{"n_kv_head": 5, "d_mlp": 640, "norm": "layernorm", "norm_eps": 1e-05, "qk_norm": false, "bias": "all", "lr_mult_o": 4.0, "grad_clip": 1.0, "decay_shape": "linear", "doc_mask": true}
MLP neurons of a small language model. Each row is named by its layer, matrix (down: output weights) and neuron, and shows model dimensions 32-159. Each number is 128 + 32 x the weight over its row's rms, rounded and kept within 0 to 255. Numbers have three digits each.
After each neuron's rows, "fires before" lists the tokens most often just after its 100 highest values on Wikipedia text that the model never trained on.

L6.down215:110116151113109120186140100128078117134110170148193123069148131044100145115142123115087098130138135103145108098073137080076131138189132144153070140095078162084074125133154123123092080113102204141112126131131133148132164103130113167160135141152145060158121178104097110058202138182166136062113062125229159125147151124117131160125134124129175131128136148141150160203106145184165109120168
fires before: " |", "0", "3", "1", "%", "|"

L5.down243:121096132095105119117079131146190089124080121178154172133157048142138146152134190110119120131075086117157154149111124098123135102112111102156146166110158142114161114142103191095085169164102045102169145117159192116091143089119126130120052117151142111080100116116123122110095149100108179095058119093146122220136169077116105112095091119129158166136134165172156086119162146135102160142155
fires before: "1", "2", "3", "5"

L5.down286:118139128088123213126178125083137087149143080122080149135145127141127140113125198096162173157186141142143143119157161186150143162107096122142114140136109120115118107151064116129116147111180101142134180134134123110164162142130117068161119126081119106124077046124072090068144106086145070142146070088119078066124122092149153097127073070102124118141190114085129120138134174135161136118129
fires before: ",", ".", " and", " in", "ing", " of"

L3.down437:093083137116116089085066130120156127134054116104080184099202077147152151109137101137126119104126111168145118129176072139135089149139156081132086161099127130238139102161134093113138161141097146157155108173096106155075092138135128161149146086107103118116072160148099179162105072099152139205127108104091143118153177061123119154142153126107149101178193141123160155154143130175096143183089
fires before: "\n", ":", " United"

L5.down266:104118114169110136117078088202147189094161090201123086128191049120145152137112183162137060075144193161098092112179100100103154071091117119122092127171124082081140142141105149133118134131106128161158080107196041168153103119068107104155106096096127101139110145134136159133079092129083139122165134150167128162161119093060210125135102092182157181163117091085119158126144164151172128113114
fires before: " ", "\n", "|", " ."

L6.down509:132119175173140142126156119180107119100103147116127101095098135114111076090141081120122111110104193182127061103093097113138111145169147058166173152140117113106080114052112124135144088158117111146173167105147104096076150136100109133181159140164137091150129106070137148073147090122171113155095021160118124106139147171114121124137160092133150143123064146089056158206121105159128158136145
fires before: "9", "8", "0", "7", "1", " "

L5.down273:172130148092097111099114106167119145078132140167137113068136143146165163069141110148112156193126131229104168157187090136164121162131158154117141160091173115160098058132194118155087112192137135108097134139129110131109146139095099154096161178088163043101104184136123145174145182099113122160105124084173102126125145084117130168156056084094070139135116122102131125162103088148086100144148
fires before: "\n", " ", " |"

L6.down522:154160167126091105142119112153223164115036098104130172133170132129126131132138127154083115103123122169125088070178121129110141106120161099099107128076128134159085163147138110117112174137118098111175145132210092134161170140093110091099110111111140135107172053110181208144102137161124098100088135137129118104135207165108122121120116123165124088164154141071091142134097094183135143105101
fires before: "\n", " "

L3.down529:088124121104147108112115097107192149112088184109104059102129126054110124085093108180133132121159194150187126102106080100152150084096175122178125082160162121088172151129142169167091152131096089084069186117125091226167136127106154177156131089119149102183141131090149119132091151124101148155144144112139098155171159142157181102131101116135148118134063179166105160117138122057141054129081
fires before: "\n", "R", "P", "S", "G", "F"

L3.down612:116108146170127179130110118108139095149106172149125144109160068158193144159098125142117142095071094133186122120109116087094180098159124101102168187137227131171160121144168156114116133137102100130127082151126106116103121116167112141066116138116112182119084150115119109140126057084154179164080192086178114118105127055092073078111098117150137130109136126163131099096176153070104170183118
fires before: "1", "2", "ʻ"

L6.down27:126125198118118109086155123133150129119148100105171135141087113090102094066129132097137124122158119183113081174181119070066142141150145119108153114162184122089158167123130185191150074129143153159163203133188073137124110163111129090140100117091136141188136083150125125140168121108185166139115115080141081063134111124127172103125122149099132117099159134180126120136138128009065152141135
fires before: "2", "1", "0", "3", "9", ","

L3.down486:134114141114168113119123092129148119080135147120158141105143049108110167109103171176155156126132124133175169117143152177150151190097090142091108142144139158140162127128112122134150148111066098144078133122081125149146142121040115076140125132093117116123166142058111117111129122100118191074154170145179226104083162132104170133179157068110109125132159154156100106145105157190171093095159
fires before: "\n", " average", " American", " Australian", "im"

L3.down345:150152146134064116112093110103043102084113191152147120112137141133096155114130087175162100108131170094124081133118143116138104095137099143090180115118174186098109148088131110142097130135137145158103100109110117162163154070139095102126086058155167161137119159089117120141109098104171135146080090147100159147080129143066079139104149139089152185120174107151169127182114189226121128171176
fires before: "0", "ric", "7", "ron", ".", " |"

L3.down385:090105155202113139112130133142103138121196106187147116102126082163142147116126117093132136102089150163109100116068093113141162090085102104092106081183131137061136118109126155043124127184069126056146133163152114059113179120158105203140088184190164135170123180152123134136068170142120069124154128102133076124112121098120134180140139130146143101111129086146111096145077124128113170097131
fires before: ":", " |", "out", " votes"

L3.down40:151146070066060164168086105124160175125189149120085142149140123126146099170141096200140165128104182189112145115142118084142118149093134157107126070092129108151094174074139168150101132132070114134082140158136102112132120157115159170087178116143124169119106107136108132086104157129133089148121178147155085081140119142183191134184135152176156149084134064166126107098081109097134139127094
fires before: "\n", "|", "B"

L3.down57:102164149083152157118120087122153078113126088103076158136149149095081128104118107138107119155191182143113084064100097068170159124087167121125152115084097074128124151127180078177146153139111064153100162114086083109104102153131143188100164133148109054137156120120152117175117155118128115162206181109152160133118149075116103065127130150149148133115099099102210153137106140127179051128110
fires before: "\n"

L3.down561:101138160142092175137137125109112175072179141165146126114161150067116137160206063196080155156097120118097178114125082155155180125104156140108148070106121137137114132136098119147143146171167068124080109169156109088165178152077107122103099137194090143123138076103157094104138102099148128139149146111164171111157178157178113141156102122115125107123093131122146145155108142124114114074070
fires before: " |", " (", ":", "\n", " -"

L3.down69:142127114150165131143115146108097140079097133139100162129118132152150137135175193048061129148129131118179096114124204042087071130129089154098126161044104208161059152150164209148100133145090105124126165075102110126099132148165121134112142125123144097120128185129178128161159125179130143106094103132120140118137151145123147092165117060142168126168126083102123127160072185127132128195067
fires before: " ", "\n"

L6.down422:114120107160208150143105097162115171152153147160128090125123087142156115172055143145084113180152145102082154094077150183174158110134081117125140150157122145097107037153130132158129107155125083110052094101043109095111181111084154187125118113146121102155120096102171145122100123136126187163101153079117144156161068165104159110052151131104118126114160090085144139106165091161162132132189
fires before: " |", ".", "0", "2", " ", "6"

L6.down355:109121089174148132139094097125137144130109132150158108080167176126179146098132141099173083103167161190111132100205085129066094142155161158096115111151168092129078163100108124097145158144084129135114146153174120177124165115097144144148116065100119182102130126092125184150096139122111087148163092178097124167142108104124177094076098130170111137089121083125073178102181134102126106065121
fires before: "\n", " The", " In", " He"

L3.down129:130172102197129126136155134149147140116131104127121130115139168115132159183126174144118075075113153151101092128192075116107096118103087117076102117109150116164069190103113085122111127156127081121139135109150098062141117141077134135116131112066082118112165145172185163179109147136131120123192154124168077201108106143140208108159139132167139130094130143087092167083126121145159145098135
fires before: "\n", " He"

L3.down468:165095107130089164168125141136127070158194116151074058175149074099129128184106093130147124101131133148132121112126127112071130168122198175160090121126135197162083104127173090140133093140174131141135076150096084081137192172190140103157141106125078057059109132141177140115088135108078069131148114114132121079127117153102131175152132102123146180085103206142150090129172129170196170173152
fires before: "s", " is"

L5.down106:128097149139137086108133061117114195136115142143110110077143131164124169117094106156052145228123119120072189111154116129154140092163133159119078127114123107127152072151164160113151079147104116194091154168132110085151164091119098141096140148177099099168152173119143159090093117101084103101058088139136117127161112079101128167153112131118117159132142093114163100180098170151147165117124
fires before: "\n", "|", " ±", "|---|---|---|---|---|---|", " Go", "|---|---|---|---|---|"

L6.down280:094160167120153090103192170106116103157104136101088155147121090131077124117106136078110100117139124156153137072166117081097105188144122120123136130126121162139121126152215137099129040145123180094115112147187125087103111154100081115155125102114094159161170107155192149147075161116146097093145117148138149099107169148189130155108105105109065088149130172079096190167157148104112144066115
fires before: "2", "1", "9", "8", "an"

L3.down320:127062074106113179202136078160178158067142141123115124158148166143140145135155144159103087096180142126116135131129093086113167089099129135138126149155167129114199118146188171137096116120073084068123129175160097138169209157053117113124138198144119113116101160133128128084116084115179122124148159172156093103107120123071158204093101095167116137158102126092131157117102140133123147151073
fires before: "\n", ":", "T", " votes", " on", " |"

L6.down252:111114072139110150127148139121126165163093135145136057119155161150181175160181124142115149174149158114082176066144147108135123169142131123089196161092154148157123128072071170154126103150130108075115116167128163069135114159090144077121145109154113149187107136073112100124073111097096129110097104103150145165107116059162137126096181127098119074119151146161103119124140132125167164164147
fires before: "0", "2", "9", ",", "7", "5"

L3.down333:114060154141079116187203092138180129190145029144092134182141086104116117135149145070154124129188086174104102100151133112170131155162179169139132107128073109118148139110086170120156121108133144112117088169110084061163067135132113110134153118100152124120072146165104084154128175123115143127099092099134144160054117133148090168100131109144110151100114093124142079097139092136163157136156
fires before: " |", "\n"

L5.down61:161121209124082125097126128141130139087121196192161078104115158065120101087204086122094131184093129147132202128128133130140135127143134137100150116057105118126170175086145073082094201124111181082125115107128141160139137156166108100157145094137154127123142113138095140135128086078128149121146120065126144171157122146197099122158098117137097041129189136108097184097100135095156132134182
fires before: "\n", " "

L3.down591:103184082083105183129117195124089123118147167177117192118115126159087084090107087098191110108118101086122159096137151170075116142133168156165069144147129102097115128088099166173132108084100138149163132138122168109122118131128124121115169133194142134094067090121144077130169171186146112187135089144103175109142109073129120089107102179142103161101168198149096092141117100188058174108118
fires before: ":", " |", " ", " (", " R"

L3.down370:156122111163161135129148157079145149158160091113042098137117143121108154111130129118122149102124107082174124183073138087114129129121096081102097146149132140120115190103079155150121148207167148116126128166117110067126075166116132101147163147082152167112112162064152118102192145114136145089129197104163064147090202126104100128072136150124112104202130104124211120149126116148134150119137
fires before: " "

L6.down543:108108164100158127193133103089084113171118077173103186136139136102097193156109134146137168090156158095125077149183162164083134146124118127066104118091130092121134124123158086167101146116082161115068126167134124121106124110105137127115119103089142190125152142142097171114165087108127143115147118089125152166097130154172119134104137128097150129154174114059117159120171189133130144159086
fires before: ".", ",", " and", " of", " were", " who"

L6.down637:140100129182149095134113073149125121137137159175100154104133127179116195126099147068084161184086137173124137116144072158102073126165120205191108173059119082135125062104093108130122150170129163165062130131159129124073152138163128196095103145194094116175083115111151128129147122173069117132111118138107117145147146088064115164110152130157120182155145108132172143156149123136172170111127
fires before: "|", " |", "|---|---|---|---|---|---|", "0", "|---|---|---|---"

L6.down546:181110204150162100124118158144131122097133144138089104160152063121140056095110127106069172171073118187126151162123110199089079060163128103153158109083143103160129133150174044085156128140122140139189097127164077151121126126084161137150075117089161175073112098146170144121123152137172102147121091121122152107147119141132117114126153081136145113165141127138130082136125116164096124137150
fires before: ",", "1", "2", " ", "0", "3"

L3.down273:123114094123101099151107140145173163152155105083108130150141091189179114077161110138161119178137132155124162152134123143117140163081131153152120138102188167113140088156080110069124111140188087132165097163090146079047128142149135137142133126125167147091130162182120100228092112157198127165090167130113058080114178117118084096121112133132092175086092139119114107158148119166049146204140
fires before: " |", "\n", " (", "rol", "/"

L3.down557:162175164139166081148131122161106122072167130130118137180173098141110137150131066222103155106098124130133106141193151104130125171160169187063117108135073154064137154144102110068110076093157119147108100133120089125141153120100107108138114115112129125165199055146176140159141168166095080148103141146142141153148156117119118131127141168107140144139125122128093120131163085095111118077123
fires before: "9", "0", " |", "8"

L5.down285:197140191143095085112096096103125210172095142229138125125108060142194119134174172158090056130148115097162098093185100109095124080152140129099119082152194159055169147183142159114093105165134128116157133169173164077154127134136122137123095115057127139098089112144114102099118098110148139079111083074174127120160075124116147079106148067075114125114142138164116155178135126135157169139136
fires before: " |", "–", ".", "3", "ou"

L5.down571:176134123105166168158119129137150149126217118136148106134101129157150136156150168154121170117130131129129100118156107148147160158150108149122114132087102076135141155087068130175169105101137149123136118156098144121107094154104117171094104143130086094094100112130200083085110141181131130163185201154064082149116150055080104149125116161131071141141180157079201127113104139104143145173119
fires before: "|", "|---|---|---|---|---|---|", "|---|---|---|---|---|", " date", "\n", "-"

L3.down562:135153125132158126120113096105132105138164134138100085108140124061121151127140118164170158089134134105117150088125185159110158150128129094170113134121185130084158145135130205111184195104197104115100126126122119133119115162147070106087112062189123071134122154126140112039153126121121169085128071151127077060096146145146108135174181123144093173079121113144150150126147163109145108118097
fires before: "s", "t", "re"

L3.down456:160136162153161121103079124070115106148107170121171094032144146186104122135150057100101091072135126121097096166152204113147075116109127133090143109121064123141157132154135112084119186153133109112083206163120147140158122103121126138156107101123108133108122131103114131209130064142164165089127112103095137116115119111084133111153103062143171163171189149159164145145135146187063168102120
fires before: " "

L3.down465:118201155126146158079143122131132135092109172131154095103159140163081164142120096122149114146107146097158149105103109145160084081123081093046121138146134125166094184113134129044110116126149114164092153136161132151145114133167210109108086204130071153153139133083087128152073113148088082113124106070114065117155140178109129137097067158169127130117128145138158142156123109138201123150132
fires before: "\n", " The", " He", " In"

L3.down172:112161154113133127067122083148166081134096175127110116116133130120143136121141168109142143133083148081128142089133153167183119130069175077085134137148131130125131171191068152122147157160089140181084111125182097095107149097123135161134125143115126161117128158159091134109107188109120117164101102150094158134109151128143109156144107120090172122110149147200089060127134093125160145101162
fires before: " ", "."

L6.down379:100160119189111082137112104084140161129104158168169135185112130134155172112083068103118180076088137116166110106097145156121059061165118112136181144075115131092153115174136139140114125164084071148134110110087139127111143187011093126131129104137122136128143119078198138109120115114088114150128125123124209141149132120086134151151087122151115131170148150095093121170113142084151125153174
fires before: "\n", " ", " .", " |"

L3.down406:117123124146149154167157118102175076154098143155145098136124089146104116126114121113076210105108118137128109099093081150043096140104136155082120165146158111100151100180143160120113125147116134101179142051180079090101105091122177145167138157147114128165071124156101148134111145112120132152199193083176143149112128125155141094108140093177122126164148109134091153159147057112227104131142
fires before: "2", "1", " |", "3"

L3.down429:114089085118101141195153095124123105085123145095140164103147119102139134157128137122138151126175128119096119132103094136113145082136140138077111166063129134107139132159187110135086199184098139156159136063141099097128158159124164033151183176193111141131183167126230134131095137147081142094131098091134174139136131095115150153108092131115128078135123126051190112118093086158157144091085
fires before: "\n", " "

L6.down109:146148145151092137143174083132145137137104137153123144107137144126100149163125127102118119111212151139100087090202142129123157094126095136108089145192136055079143131091124176118162129100106146228105081150177047139147103098106124178157103098071121153104115112060168172129116092094097086105145087139113101140136088072097079157120149113136158096142172106095095170187166101164147113116194
fires before: " ", "\n", " |"

L5.down52:091054102118120173088120163164113123136136208144136138109107080167139131111130156147099158176110099165128158187175105133094123114157114146139114144151102087159161133086108149096126095132119062079098106101170144104100101157100175107159165108128112129091113099109127199106092158171113191108153102118091071117180149117126155163101166158146112136222122168117161073138105132167120140147151
fires before: " ", "1", "0", "2", "3"

L6.down256:157123135121089131179094113157149105136112120113180100165090148107182132128159117127122097134169123149098095117132133132134174102050092151128126130090135112120222188150166130107108133063170112094089183107132139121090149143136149128136092069070071112085125142106119170113096121134092162117133138110104159105203112133155100127192108167194169110081117115126185090105122102178137176111109
fires before: " ", " |", "1", "8", "2", "0"

L5.down523:193127111154135114134128160153097135153094094072130121122183119107121160117165187088094093151144149096137115114056137151144092142184159155112074198118134189103088161086065144044121079156106143107132121108122137100107120147138138114142191122118101104129141138079159172116133155141122102067221140181143125222157176178088129168076075149152095144092108140133143153120119114090165095123128
fires before: "0", "2", "3", "7", "1", "\n"

L6.down391:117182098116106096128146072144106149138128121162123135104148086147156159121134169151079139128110141100063175156097133143082104090075142204213143181162152100071102109114157131068143123144116154153102138157138112138171102097119146174105117067138180174086168082118147144090139168123068119091135075086127179138175151134088135099175107132134165168146076123142114146150170165144134124105122
fires before: "0", " |", "|", "1", "2", "\n"

L3.down122:112133164168144100107093084134127035072156143127146160118141156136063138109143111150156118089144188107152124106159168164129101125131141065126114110071100133128088130103166103108077148153112081184087161168130127148183098069188125110218063168153099151080098093111152146138123106101163114114133143120156156159143124121126171163111108072173110137143157150110160118155080132129135122123108
fires before: "-", "\n", " "

L3.down394:100172128135080097102095082138138198102182166166163140117194125164157130147129174149132109080119186137161099114119121083155061196126088105111115079095158087112147154091162145110133077097158157147116130088131107127159121105095146146120140041090131106149118125141055139089137089156093080130131184155166119179128110147179140180161146120140134188072118075137114157117134150127124158143109
fires before: "\n", "|", "-"

L3.down92:118177186193111156214076110127175120071110128137066151166196131127076115206150123169138077120139081094092133115159167098113124159112116118155134148079148161148115138150132139115082124142083125164110038092198096140123146102139137100102176122151071122161118127161163129155092096132106113121071165142171106162165136079088136055148150128135108144125175119080148113144146164148139143046104
fires before: "\n", " ", "==", " Party", "The"

L3.down430:170150126189173107149165150134111156130127153122155132140143171119152112139147096101138109053095188117151096139168105102076064116115074054076084107151146153140126221131132114108107126173149124118116066152157068126186120075136157141112157087084142114112087151222128154110096097121152148148159146099132095194130115092160151105142142100123153091126161108141081129047106144094114142129154
fires before: "\n", "==", "-"

L3.down76:141109143179120116163107186167125115137104141136112101088163107110125097173173129180134082154098128152111130126124102149106143112159167173079120175165120123162080137178150132180095115168120086083114118145157104157126101114134081085135139151120099148165111119165143204185100140127090101124087107136189083122114147080107167068103180076120043135160154144108132125166040163148139079091127
fires before: "\n", "-", "The", "==="

L3.down540:154110100106130190082123145103116133104146110112106127140101121161095113132100159131104046135117106168099158092129126144131108114108183129091106178070084180130102122105107114127126071148148131106138140147121172094127133121208109080140130176088171146174159141155136120175125040083061140130112162125141101174124182152098153142149103045116136164149114109177149160080143175101118151112144
fires before: "\n", " |", "6", " Republican", ",", "7"

L3.down599:121128131166124084152114172107158048123147131122126130184086141093091149148170111167118107158165129113144124133120123144097116110100147123130147143141145117113120128101087092163101122166135093111155088182164202109114191119137123182119162150177138153144122155110139135147076161169097073127143164148151116100120150145161035073155205092068074118142115152140158089136174142130106102206141
fires before: "0", "6", "1", "3", "4", "9"

L5.down600:126074166091078134145138183129103138137136106043138121137157156184094183158094107139123134121137160134109120103152130191072109148158184125087144163124117149178215084113113142109123141143107126137103181129090193079100126177074117111116134122158145135170077118117182137063153094079113181093162119061154106111091102137125159174097089125087129146165148099187215099100135117165071117171139
fires before: "%", " |", "8", "2", " m"

L5.down637:097186170121152123156161125118140115122136101121148182184134082098033187078114139082119108171114141161123108170141128099129136135127111146141121158108122106180145173183141145102125134154158147146152154154144133116115122111126129076062227148098134112143133054135133090120148120114169145126098031103109086149083128179087095126161039093123119091156161105125156075098160098040112082163129
fires before: "2", "1", " |", "3", "6", "8"

L6.down491:146141101163165110060131108182130158127089159101136161108190078151116154079101090192137086157106165129144068114163094172147111109095154136127182127139154139140106182111129081141096171170113135155123144124140133173135152101131155133162121162116142145106106136102126136139080126152065065089127103099104116194105127193099129139068107092089109069201121111122174126129087111100156157086115
fires before: "\n", "ive", " ", "re", "ot"

L3.down104:112134144096119157131171078100141174149136043151197149136127120181147133102079118119086162148148121206079124070140126131134132136158112154128119122135126070132139155111120139143141131171147139105085105095161098124172121189132090102145116147095153148147087144199140131176088142127141121075146137085127129084097134111122082219040193131132114101155084087141121093110157160179133099079115
fires before: " |", "\n", "\""

L3.down560:157136130097139061106130151139134123140203089146116138131120110132124051151152194143106153078073185117101062132139121118128098111117122090103109100150078115132135134079130177178148171132123186187137125123140142149165119173103143103037149086164139172133100164090099150050147125115119149112113184065170122174150130096177085158128175151137101127045148100119101138061082165089100151151128
fires before: "\n", "-", "|", "=="

L5.down161:146132228227084156155190103159078123115096135177117048116136111063151119129102169144135074071097109133151089115128166109138083118133173160114135105145102191105147139090161110179123143122139151042173140131074113112111162135107133117186142131078163128136151135120130144083153070099160111151107101101153139108054152172151106159119151149102163177105128172134146148135151080125160140136146
fires before: "\n", " ", " the"

L6.down38:089145164122113203128143147079100120178152155189145141164143118128079162101125131128122145159147178130101129108137115141149078082155147197126072140162111091118110072127080088111092150162166194129086128135156137132154168121162079083094132083121132201146141165115161128139165142118119097126098110096068068182127156129092108154147108076103102162111156102181166122110053110083141138143123
fires before: "0", "1", "2", " ", "3"